{
  "d_model": 256,
  "positions": "rope",
  "doc_mask": true
}
MLP neurons of a small language model. Each row is named by its layer, matrix (gate and up: input weights) and neuron, and shows model dimensions 32-95. Each number is 200 + 20 x the weight over its row's rms, rounded and kept within 0 to 999. A neuron's up and down rows have the sign that makes its largest values positive.
A block is one neuron, or neurons of one layer that tend to fire together. After each block is what it responds to, as a language model described it from the Wikipedia text at the highest values.

L4.gate114,226,214,209,226,217,205,194,183,141,222,194,189,238,209,189,216,198,214,185,168,198,174,224,214,181,151,217,188,186,195,191,186,180,225,198,200,206,139,232,211,204,199,180,240,210,213,175,209,200,206,204,236,184,203,163,227,205,213,201,205,207,188,221,209
L4.up114,196,235,218,240,208,231,197,193,187,185,225,179,203,212,183,192,217,210,199,175,212,200,173,222,184,211,197,200,198,187,202,204,197,193,225,215,230,192,181,204,247,201,213,219,204,195,200,199,213,147,203,195,229,181,213,251,163,192,176,179,183,229,236,187
L4.gate173,216,225,202,171,186,188,188,168,172,192,224,207,183,207,167,224,185,189,235,226,194,184,185,210,219,165,171,176,230,191,176,170,154,203,167,188,237,226,227,192,204,184,208,271,207,174,234,161,212,199,184,249,195,228,198,217,209,210,221,226,168,215,168,225
L4.up173,179,182,225,177,225,221,215,171,213,224,227,233,237,210,182,206,175,168,204,193,221,254,178,197,171,209,158,166,229,217,180,224,168,172,216,189,233,189,192,194,161,207,199,185,193,156,225,203,205,201,219,215,206,183,196,182,212,195,172,228,207,184,211,208
Sentence subject before verb. Final piece of a noun or pronoun serving as clause subject just before its verb, e.g. "The game is", "it was", "This resulted".

L2.gate6,173,202,206,204,211,162,176,220,205,211,187,198,213,188,232,190,157,201,199,181,207,249,209,169,181,225,187,214,177,176,179,235,194,199,216,195,194,185,227,204,187,204,216,203,164,208,200,196,211,166,202,213,210,200,232,224,208,193,203,182,190,198,178,187
L2.up6,206,171,192,245,231,213,222,225,199,185,193,197,195,195,203,166,169,209,183,212,228,216,199,191,182,223,196,193,218,210,195,231,217,242,193,200,193,206,183,180,183,204,211,206,192,204,192,173,184,195,228,182,197,214,194,178,180,183,205,218,199,202,186,162
L2.gate68,195,200,187,180,204,183,217,202,187,186,188,182,184,227,197,203,193,208,225,191,231,192,218,191,185,217,213,182,181,212,205,166,175,191,215,199,170,186,194,159,197,182,216,203,179,178,235,192,219,186,203,167,215,210,177,194,226,208,186,200,223,187,219,209
L2.up68,201,201,180,179,180,219,197,188,191,198,236,191,182,220,209,195,187,207,173,202,230,221,218,221,179,239,227,191,197,196,198,193,190,173,178,176,176,157,199,191,180,189,157,190,188,152,232,225,179,144,216,227,215,200,200,222,227,211,207,204,216,226,203,209
L2.gate114,176,185,203,175,153,196,163,184,192,188,230,202,205,233,234,200,211,215,210,221,193,189,223,246,183,204,169,202,173,227,182,177,154,174,205,187,224,182,192,223,195,213,203,190,187,167,205,197,219,194,191,184,215,199,172,170,190,174,196,204,268,207,159,234
L2.up114,209,214,229,182,205,208,203,193,195,194,225,212,187,203,211,153,191,190,197,193,192,212,191,198,207,225,212,200,192,206,182,187,196,199,162,212,195,199,185,228,252,181,176,216,215,196,211,234,195,201,194,178,248,184,188,196,206,180,204,195,206,197,197,229
L2.gate133,227,212,191,183,224,168,201,200,177,233,198,235,206,201,209,236,191,245,202,193,220,208,175,189,173,186,200,190,219,191,204,179,171,211,232,238,214,179,165,215,218,172,203,160,207,199,226,198,190,195,237,227,217,196,168,221,212,206,220,209,191,167,179,208
L2.up133,201,183,197,174,208,190,182,209,204,183,227,240,175,195,182,190,226,192,176,229,174,215,229,205,201,175,201,209,184,189,194,189,190,199,177,208,198,207,168,208,219,182,209,191,183,208,154,208,215,218,194,186,201,187,194,191,242,196,205,215,201,208,219,196
L2.gate220,234,193,180,187,213,229,215,219,213,180,194,185,200,202,230,205,204,192,197,229,202,224,209,192,227,215,177,156,195,214,186,187,203,210,188,221,202,175,228,195,175,245,172,201,159,160,221,224,232,241,218,215,188,216,212,226,239,210,203,174,198,204,207,212
L2.up220,195,225,237,208,195,190,176,215,191,181,184,212,167,177,175,207,203,213,218,217,207,188,188,165,183,175,183,165,184,212,225,181,214,183,199,187,211,166,216,203,231,187,178,189,156,195,194,188,202,180,190,179,180,189,201,227,220,223,191,213,182,221,165,224
L2.gate221,173,206,206,163,211,177,189,229,201,208,216,186,190,195,183,238,198,218,192,239,153,193,257,213,204,185,193,244,180,219,187,197,193,204,226,223,186,208,186,221,206,203,186,182,177,193,141,213,232,189,213,188,210,203,167,179,237,185,213,202,205,226,187,217
L2.up221,187,211,205,189,199,182,209,199,194,208,226,209,208,203,197,212,206,205,206,202,218,214,244,194,172,166,203,205,204,209,206,220,217,171,206,186,230,222,173,210,201,205,190,234,204,177,215,221,213,217,212,173,199,155,181,182,229,184,209,196,196,211,191,203
L2.gate256,145,225,216,222,210,214,202,225,187,204,178,192,166,227,209,198,227,214,180,218,222,197,212,202,200,172,200,185,193,236,210,221,206,187,185,219,191,199,215,215,193,203,208,171,147,239,229,206,199,224,222,184,205,190,190,185,200,191,227,172,159,211,187,207
L2.up256,161,232,239,211,218,203,201,206,167,197,195,197,194,222,238,196,231,239,189,208,252,191,212,220,195,187,183,228,202,237,185,251,187,174,202,217,192,188,207,228,193,166,222,193,171,225,249,212,203,215,227,201,195,187,189,213,217,194,213,204,171,203,181,204
L2.gate257,189,189,187,216,179,170,197,203,206,191,231,178,183,210,194,198,185,212,206,213,192,202,240,198,194,218,208,231,177,204,188,240,202,177,176,196,203,197,211,202,238,176,219,222,217,197,206,203,218,184,224,224,176,181,242,199,194,193,235,221,200,204,206,219
L2.up257,186,218,197,221,187,188,204,210,188,227,226,205,191,205,184,227,154,207,211,208,179,208,185,208,168,195,208,222,158,228,207,226,193,179,205,195,188,207,214,195,202,187,222,213,231,196,233,192,196,158,215,217,186,175,194,230,208,187,214,190,190,184,245,181
Wikipedia section-heading openings. Fires on the double line break, the == or === markers, and the space right after them where a new section heading begins, e.g. "== Reception", "=== Shutter"; weakly on some mid-word pieces.

L3.gate107,200,187,167,195,225,199,246,236,205,175,202,178,207,194,215,189,198,218,232,184,188,191,182,227,223,200,243,169,222,204,209,202,189,224,197,200,208,213,207,209,199,200,168,198,210,185,178,156,202,178,251,233,211,213,197,201,213,197,139,211,168,195,234,183
L3.up107,197,177,166,179,194,196,207,199,198,211,174,201,198,198,177,209,221,198,208,187,201,226,221,222,242,218,225,159,191,200,151,192,188,208,206,181,201,200,219,238,219,209,226,182,191,213,170,199,169,185,205,215,232,194,180,191,207,217,177,203,188,208,201,206
L3.gate187,208,150,176,208,207,182,218,213,193,209,170,211,185,235,199,187,183,204,198,141,219,179,218,191,173,191,167,190,200,194,186,226,177,191,225,193,211,203,207,183,187,175,188,169,190,231,203,233,196,154,191,196,194,181,185,152,170,168,208,211,185,217,182,208
L3.up187,199,199,218,187,188,171,211,219,210,212,214,167,184,195,182,220,191,182,254,194,211,185,224,221,195,236,247,231,194,206,198,173,208,213,200,151,216,217,184,205,197,195,205,234,176,231,193,216,220,205,217,212,165,169,216,218,203,172,203,197,165,208,207,203
L3.gate306,208,190,143,209,190,208,212,191,198,205,206,209,172,238,199,202,222,227,191,181,198,173,228,241,240,226,206,163,209,203,168,207,209,224,171,210,202,161,196,225,206,211,199,151,240,192,230,207,191,223,198,166,228,187,198,191,198,179,222,178,207,218,201,161
L3.up306,174,209,172,217,242,188,215,211,195,182,229,181,226,209,213,219,194,213,158,219,200,180,193,188,232,206,220,189,197,199,178,174,197,184,200,174,245,174,216,204,250,222,191,197,206,210,226,209,220,205,161,185,220,186,199,188,204,184,172,180,227,196,171,210
L3.gate316,188,186,184,174,171,177,201,214,198,261,197,213,204,195,223,225,193,216,213,162,172,179,218,189,218,231,220,214,209,216,175,210,190,244,168,181,202,168,244,223,208,183,217,227,180,207,202,173,185,193,227,198,195,227,221,169,215,203,202,213,188,226,193,186
L3.up316,209,214,171,206,222,213,231,197,198,200,221,189,193,145,208,206,169,207,197,207,219,167,158,218,201,208,171,211,220,190,219,223,202,207,210,180,197,159,228,192,178,209,179,207,166,197,191,186,231,178,198,166,191,184,201,173,208,232,188,216,219,186,173,196
Closing quotes, word endings. Tokens that close a span: closing quotation marks after quoted titles or code strings ("Storm", "MASS"), and final word pieces such as -s, -al, -ers (godparents, goals, Jersey).

L3.gate13,173,198,182,211,219,193,162,194,201,209,195,183,194,221,165,215,195,180,193,222,195,201,187,189,182,191,190,201,208,162,211,174,216,208,142,232,168,194,195,172,180,201,179,211,161,199,202,186,229,169,182,178,197,214,215,221,216,203,190,218,211,183,203,189
L3.up13,175,196,192,219,163,226,184,184,185,224,186,203,212,207,195,227,191,193,214,175,185,203,192,168,218,200,214,194,211,188,234,203,211,182,205,199,185,217,194,179,203,211,184,211,209,172,196,187,176,211,189,167,187,190,214,215,181,215,206,195,202,205,195,201
L3.gate19,207,235,208,234,192,235,179,195,175,211,200,225,188,248,213,186,200,160,190,215,208,156,194,236,214,200,185,192,224,206,206,208,217,174,230,168,213,240,189,206,182,213,235,215,209,192,201,195,197,181,221,219,184,174,179,218,221,228,194,249,200,170,205,224
L3.up19,208,186,208,187,210,219,210,235,192,179,221,247,178,192,165,220,175,183,205,215,172,186,192,213,186,200,197,178,183,201,193,227,197,192,191,228,218,186,219,171,180,162,218,260,213,207,199,182,231,205,202,253,184,211,224,216,183,188,209,211,184,168,148,160
L3.gate214,178,193,202,241,191,187,218,182,212,150,196,188,190,230,199,180,230,195,225,224,239,168,206,209,192,204,216,183,208,197,172,210,162,193,182,212,196,183,202,202,189,171,144,210,242,195,184,198,209,197,214,200,196,173,237,167,164,181,188,217,190,186,195,190
L3.up214,199,207,199,242,177,194,167,187,188,159,197,243,198,219,240,190,168,202,185,213,235,203,204,217,222,177,202,200,190,183,192,229,217,207,223,217,186,200,221,209,176,176,177,207,236,181,227,181,208,181,198,202,183,203,224,232,205,214,169,184,182,215,203,204
L3.gate244,191,203,187,196,235,214,205,198,180,171,211,206,196,201,168,193,192,221,206,205,209,207,211,175,229,236,184,208,186,214,160,189,172,186,168,168,196,176,180,198,179,165,206,227,185,212,233,213,202,216,184,220,200,174,201,202,210,230,201,176,213,227,190,166
L3.up244,196,216,175,207,209,226,212,205,226,236,201,214,189,188,169,171,229,185,197,214,177,204,196,219,197,215,203,207,171,210,192,178,191,188,170,177,202,181,180,162,211,172,152,258,205,188,228,175,214,208,229,208,182,192,198,204,200,203,184,182,176,206,188,200
Sentence-initial anaphoric determiners. Words opening a new sentence that point back to the previous one, mainly This and The (This award, The alarm, His best); weaker on mid-word pieces like investi-g-ating, al-ter-native.

L2.gate9,174,184,230,195,220,210,210,165,228,196,165,191,200,184,180,200,217,161,225,208,186,176,203,194,180,208,216,230,191,201,155,238,213,227,185,182,214,229,179,211,164,164,190,202,201,168,220,192,177,204,199,207,170,195,193,201,205,198,192,220,220,204,216,198
L2.up9,169,200,202,200,209,209,222,226,223,201,178,164,153,175,220,237,215,191,196,166,188,227,160,173,210,182,187,209,236,182,176,216,215,206,198,194,186,166,172,222,214,179,187,198,220,170,213,175,227,178,217,203,197,169,226,192,218,181,223,210,189,217,202,160
L2.gate20,168,213,191,168,195,227,171,186,188,191,223,159,227,179,234,183,210,168,163,199,242,228,219,188,219,182,198,153,194,203,183,212,166,179,190,223,212,188,197,192,211,189,177,191,199,208,186,187,210,200,186,223,183,199,201,186,196,181,180,201,211,206,212,169
L2.up20,177,217,134,169,175,217,204,227,151,187,193,185,209,178,235,175,192,190,221,237,215,240,187,201,185,184,222,174,212,232,199,205,191,187,169,231,221,203,214,182,197,227,197,195,199,203,182,187,192,224,197,197,195,184,219,165,202,182,201,209,212,187,191,173
L2.gate54,161,188,220,225,210,214,188,187,226,179,229,202,197,172,214,212,212,232,187,181,202,208,221,225,213,207,216,182,209,195,207,206,194,163,199,184,221,210,206,241,200,232,184,217,214,230,194,178,196,166,187,204,188,199,192,221,182,161,194,239,220,244,199,195
L2.up54,177,175,199,217,186,181,200,244,189,197,229,240,203,203,196,228,218,191,184,184,205,194,187,214,188,174,203,167,207,215,157,197,227,158,210,193,197,199,184,232,137,202,206,220,211,182,194,188,209,178,208,196,205,217,202,199,187,181,196,174,190,216,213,220
L2.gate129,203,217,207,229,244,184,219,230,195,189,176,195,230,223,192,186,191,200,159,199,215,168,204,213,198,162,214,222,185,218,155,210,194,247,177,211,210,203,215,212,206,202,222,215,211,189,215,218,179,192,205,193,212,169,197,231,170,175,213,173,220,175,197,194
L2.up129,189,193,213,190,184,179,220,192,194,213,205,205,216,209,136,188,225,198,137,221,197,202,195,206,238,205,195,204,197,206,195,173,240,196,161,202,186,168,230,219,186,225,240,210,204,213,206,203,193,163,192,178,168,198,196,225,191,215,196,170,204,207,200,202
L2.gate147,221,239,189,196,161,190,189,189,177,222,195,234,210,236,212,201,222,171,196,145,181,208,203,181,225,165,186,204,196,185,176,213,169,216,213,216,169,227,196,210,151,208,162,217,206,154,220,216,199,190,198,179,189,211,197,187,205,207,194,165,177,212,215,201
L2.up147,246,201,181,232,176,187,194,211,194,209,206,219,240,230,212,226,189,176,205,146,160,194,207,178,208,183,164,190,196,226,191,218,182,206,213,226,218,160,239,209,173,191,187,192,174,188,182,198,150,219,188,183,176,191,147,170,223,175,212,181,188,217,182,207
L2.gate178,194,204,210,233,167,190,199,176,195,209,185,189,221,219,181,192,163,216,210,185,217,183,227,220,186,183,225,188,170,212,211,185,170,191,194,219,177,184,136,185,198,213,194,173,208,200,214,224,170,202,189,156,191,162,193,191,218,202,206,224,221,213,212,182
L2.up178,223,194,158,220,196,191,195,221,166,205,196,183,202,153,189,204,208,182,202,182,243,162,226,222,171,181,229,233,198,199,191,208,214,227,233,217,202,145,193,188,201,174,185,171,218,222,213,217,188,161,215,184,191,196,186,141,180,196,205,195,219,225,230,208
L2.gate271,201,205,179,193,232,200,194,199,193,160,194,199,186,180,179,191,205,232,213,221,225,196,214,209,203,214,225,203,225,218,216,196,193,202,156,179,195,210,203,190,222,187,230,209,231,176,175,198,221,202,200,207,190,240,235,152,210,205,201,191,163,210,231,230
L2.up271,229,224,186,186,212,182,227,204,186,186,225,215,198,183,190,189,184,210,194,196,214,181,200,212,220,191,205,215,184,222,198,207,204,209,183,186,215,209,216,222,213,171,187,231,191,186,205,202,188,198,204,220,174,199,188,214,189,156,197,187,177,178,192,202
L2.gate316,194,179,161,181,191,216,189,212,173,192,191,187,215,184,183,211,229,203,209,193,227,219,195,214,201,188,189,188,171,221,193,245,196,220,199,189,184,195,213,207,168,218,167,184,174,214,196,204,169,222,211,206,205,194,223,175,179,175,205,182,222,235,184,204
L2.up316,192,203,194,182,195,211,208,195,186,205,194,186,243,200,167,205,216,158,211,203,235,223,198,168,236,174,172,196,196,197,205,215,182,192,164,178,202,211,207,186,212,240,173,210,193,174,188,192,202,229,227,204,202,165,204,156,191,161,171,200,227,211,182,217
Closing quotes, word endings. Closing quotation marks after a quoted term or title ("cardan", "dew", "The Final Bell"), plus word-final or mid-word pieces like requirements, Scottish, workshops.

L3.gate23,216,208,192,207,193,245,228,216,160,218,210,178,217,192,237,196,150,216,213,183,189,189,229,236,205,183,198,204,187,189,208,236,192,169,202,216,221,204,233,195,188,197,177,199,204,175,206,201,186,216,169,193,214,198,197,176,218,236,205,191,212,164,211,194
L3.up23,212,201,198,195,196,221,205,206,152,211,211,179,199,188,220,184,184,189,197,226,246,185,222,217,187,205,186,188,167,170,232,203,199,191,199,197,221,206,230,172,212,215,163,208,186,196,174,229,193,191,192,187,211,205,223,196,249,225,199,197,213,184,228,202
L3.gate70,179,228,223,184,186,202,174,240,243,193,156,187,188,215,210,209,196,227,189,216,217,192,191,207,202,188,178,191,173,172,195,226,173,202,191,210,221,216,164,225,203,173,189,234,213,230,181,207,174,222,195,226,192,207,197,200,186,192,222,230,235,151,187,184
L3.up70,159,190,223,159,234,185,208,216,192,217,209,204,206,210,243,197,206,156,171,226,220,234,155,215,220,210,200,193,221,202,179,172,182,199,223,211,220,187,188,207,212,177,193,197,223,226,186,184,195,176,216,191,187,171,172,213,176,200,216,201,237,209,216,184
L3.gate100,177,175,227,181,225,213,241,217,195,183,172,198,202,207,231,183,199,154,217,185,191,180,157,240,190,189,195,174,198,198,173,159,188,166,228,216,187,208,223,174,211,178,217,209,185,210,204,192,198,186,166,197,219,206,206,239,221,189,202,175,222,162,183,181
L3.up100,216,238,238,227,201,207,225,202,212,124,210,182,205,189,229,222,226,230,218,204,211,182,204,229,226,182,169,204,194,180,199,238,234,230,208,203,210,217,220,208,219,189,210,197,204,228,237,200,229,201,224,207,198,214,212,204,187,199,206,175,187,211,192,223
L3.gate212,164,172,228,211,175,214,165,190,215,166,212,200,166,207,198,195,200,191,187,243,171,184,241,255,168,191,234,190,195,197,200,197,191,206,206,198,203,190,217,225,194,187,235,188,209,190,207,187,166,248,194,167,179,239,176,211,220,173,185,162,193,191,183,225
L3.up212,171,204,197,196,166,218,164,196,186,196,172,200,208,215,183,217,176,196,199,207,212,192,219,234,159,223,216,206,153,231,229,205,211,198,201,206,176,180,223,194,217,177,190,175,163,162,223,181,220,211,179,169,210,220,170,184,177,190,175,216,203,206,208,185
Passive participle endings. Word-final pieces completing past participles in passive clauses before by/in/on, like releas-ed, buil-t, know-n; also paragraph breaks before section headings.

L4.gate0,209,236,242,259,157,209,170,198,181,199,185,199,224,187,253,226,224,196,182,196,196,226,234,184,206,189,223,196,208,200,225,217,210,208,216,191,223,204,186,192,205,189,211,202,193,175,190,181,191,172,210,230,199,178,184,222,251,185,216,155,179,191,213,200
L4.up0,191,215,200,185,212,214,199,185,181,221,202,203,200,204,230,173,163,177,180,166,216,185,267,177,181,180,220,177,199,245,198,191,155,174,204,198,204,174,184,206,173,191,225,195,207,185,199,157,219,169,194,198,184,193,188,210,205,170,198,165,193,182,186,189
L4.gate265,174,254,188,213,209,227,200,184,176,197,169,197,220,193,218,190,179,202,190,226,216,201,216,193,205,187,192,169,228,216,214,183,195,178,216,194,217,169,211,230,177,173,213,198,192,198,212,197,181,165,179,196,214,188,196,185,212,207,202,179,169,193,225,221
L4.up265,205,232,224,216,209,223,225,198,178,220,181,160,203,186,215,183,193,208,195,206,231,205,206,213,186,220,234,170,193,236,213,232,209,190,177,220,221,193,185,189,157,203,238,171,177,189,211,152,207,181,195,214,191,170,180,180,172,173,204,140,171,204,221,192
Section and sentence boundaries. Blank-line breaks after a finished paragraph, especially before == headings, plus sentence-ending periods and heading = marks after lists or tables.

L2.gate22,190,207,222,207,210,184,191,216,216,204,216,191,196,196,204,179,190,208,210,227,204,193,210,158,200,201,187,234,194,183,184,222,203,176,180,217,196,195,208,163,179,221,180,201,195,175,202,212,195,202,208,226,227,188,223,208,199,220,164,191,222,212,221,177
L2.up22,199,188,200,220,227,214,213,187,220,178,194,192,184,185,193,219,198,181,150,214,196,188,189,193,210,219,193,212,191,186,200,231,190,221,182,187,149,159,189,207,181,177,163,178,197,202,169,185,240,174,206,203,200,223,158,216,239,185,200,193,218,249,173,176
L2.gate24,199,203,197,182,239,223,196,171,169,189,251,227,185,228,168,214,170,207,205,206,223,205,202,207,198,241,197,215,185,215,189,164,220,200,197,224,212,208,204,194,174,214,224,171,174,225,228,226,206,205,236,204,225,202,174,194,226,218,175,131,208,189,226,198
L2.up24,209,238,207,190,190,175,226,194,201,194,183,181,191,189,227,174,198,206,167,219,218,191,183,165,195,228,208,186,181,212,211,229,196,218,194,153,161,208,176,195,192,183,241,173,200,171,152,143,208,197,228,199,199,230,211,175,201,239,181,218,196,157,180,213
L2.gate104,171,202,189,206,228,235,169,193,220,157,190,222,235,191,184,180,179,207,191,194,195,177,172,187,143,206,219,232,178,181,175,212,186,185,244,152,195,178,182,199,202,174,228,173,205,215,195,213,195,193,197,204,220,193,196,196,229,223,207,177,206,171,196,213
L2.up104,160,176,214,190,204,210,218,223,205,201,194,220,190,182,201,220,221,205,187,208,180,174,114,209,191,192,195,208,204,209,193,167,212,181,223,224,181,187,175,219,225,177,211,189,212,181,215,213,180,235,217,169,222,215,213,210,184,228,196,212,176,190,202,218
L2.gate108,192,196,206,203,232,210,175,217,224,233,168,195,197,222,231,198,188,189,202,189,203,153,193,205,174,216,183,195,173,184,210,193,196,198,199,197,191,204,201,239,196,177,218,197,184,189,192,198,205,179,218,202,197,242,192,177,209,195,209,233,196,195,194,202
L2.up108,197,186,197,203,219,222,177,195,213,216,200,201,181,211,194,206,214,246,151,246,160,185,226,230,208,215,171,188,191,196,180,170,210,170,207,213,210,218,187,223,205,192,241,192,175,197,196,214,219,177,207,204,190,196,195,168,195,231,200,220,199,196,186,215
L2.gate123,198,204,193,205,196,194,152,192,205,201,201,191,183,204,187,216,186,202,200,232,208,194,201,179,226,189,219,198,219,197,209,162,205,214,172,165,171,195,184,212,213,204,213,231,250,196,227,221,240,181,202,189,221,225,236,199,218,194,229,188,225,181,241,245
L2.up123,191,210,213,204,209,238,167,209,197,205,185,237,201,205,214,181,233,185,214,200,214,181,235,196,217,203,175,206,194,196,222,191,214,217,185,204,175,187,192,181,195,197,214,194,209,187,180,192,207,206,218,188,180,201,192,168,213,212,225,223,225,195,183,219
L2.gate212,174,213,177,212,213,180,191,182,194,172,222,222,216,201,201,188,144,222,160,210,218,232,200,209,223,207,189,181,224,199,151,159,221,208,189,202,209,162,198,197,229,171,204,188,193,209,202,171,211,208,209,216,195,196,203,188,239,194,167,197,190,211,184,181
L2.up212,204,191,190,210,185,184,197,201,202,192,188,189,192,199,219,214,200,200,231,217,198,232,195,204,203,207,213,221,188,224,199,186,195,201,190,202,189,198,206,212,231,173,230,229,237,187,212,192,215,228,152,224,238,191,206,209,193,164,185,182,215,196,174,221
L2.gate289,228,189,216,219,225,204,247,197,190,199,166,206,192,243,187,209,194,237,168,215,185,195,201,200,193,187,224,221,186,179,215,212,175,182,189,198,219,154,220,214,185,153,250,203,196,200,226,200,186,191,217,229,205,178,193,219,204,215,192,180,220,204,267,222
L2.up289,180,204,178,199,179,226,202,158,184,202,207,262,214,227,218,209,190,190,230,204,205,204,200,223,199,237,212,207,177,171,160,210,219,181,199,182,242,180,169,229,194,186,211,196,200,194,232,151,213,214,225,189,230,184,202,175,194,206,214,182,177,210,199,213
L2.gate317,221,189,242,188,206,178,211,142,194,199,221,208,188,232,181,181,172,170,172,188,208,200,183,205,217,216,258,222,197,202,192,197,202,211,175,218,220,235,196,190,178,215,225,198,213,228,196,176,226,195,200,199,203,211,192,177,184,198,175,198,171,195,187,210
L2.up317,192,173,203,212,211,199,202,198,214,228,183,216,186,209,179,175,230,195,175,194,216,199,210,209,177,218,212,219,157,184,164,160,214,191,196,212,168,191,243,232,204,181,225,184,202,180,186,216,210,189,194,211,187,197,201,184,203,179,189,191,224,201,173,185
Sentence-initial pronoun "It". Fires on the "t" of sentence-initial "It" before is/was, weaker on subject pronouns he/which and mid-word pieces (United "St"ates, el"ec"tion).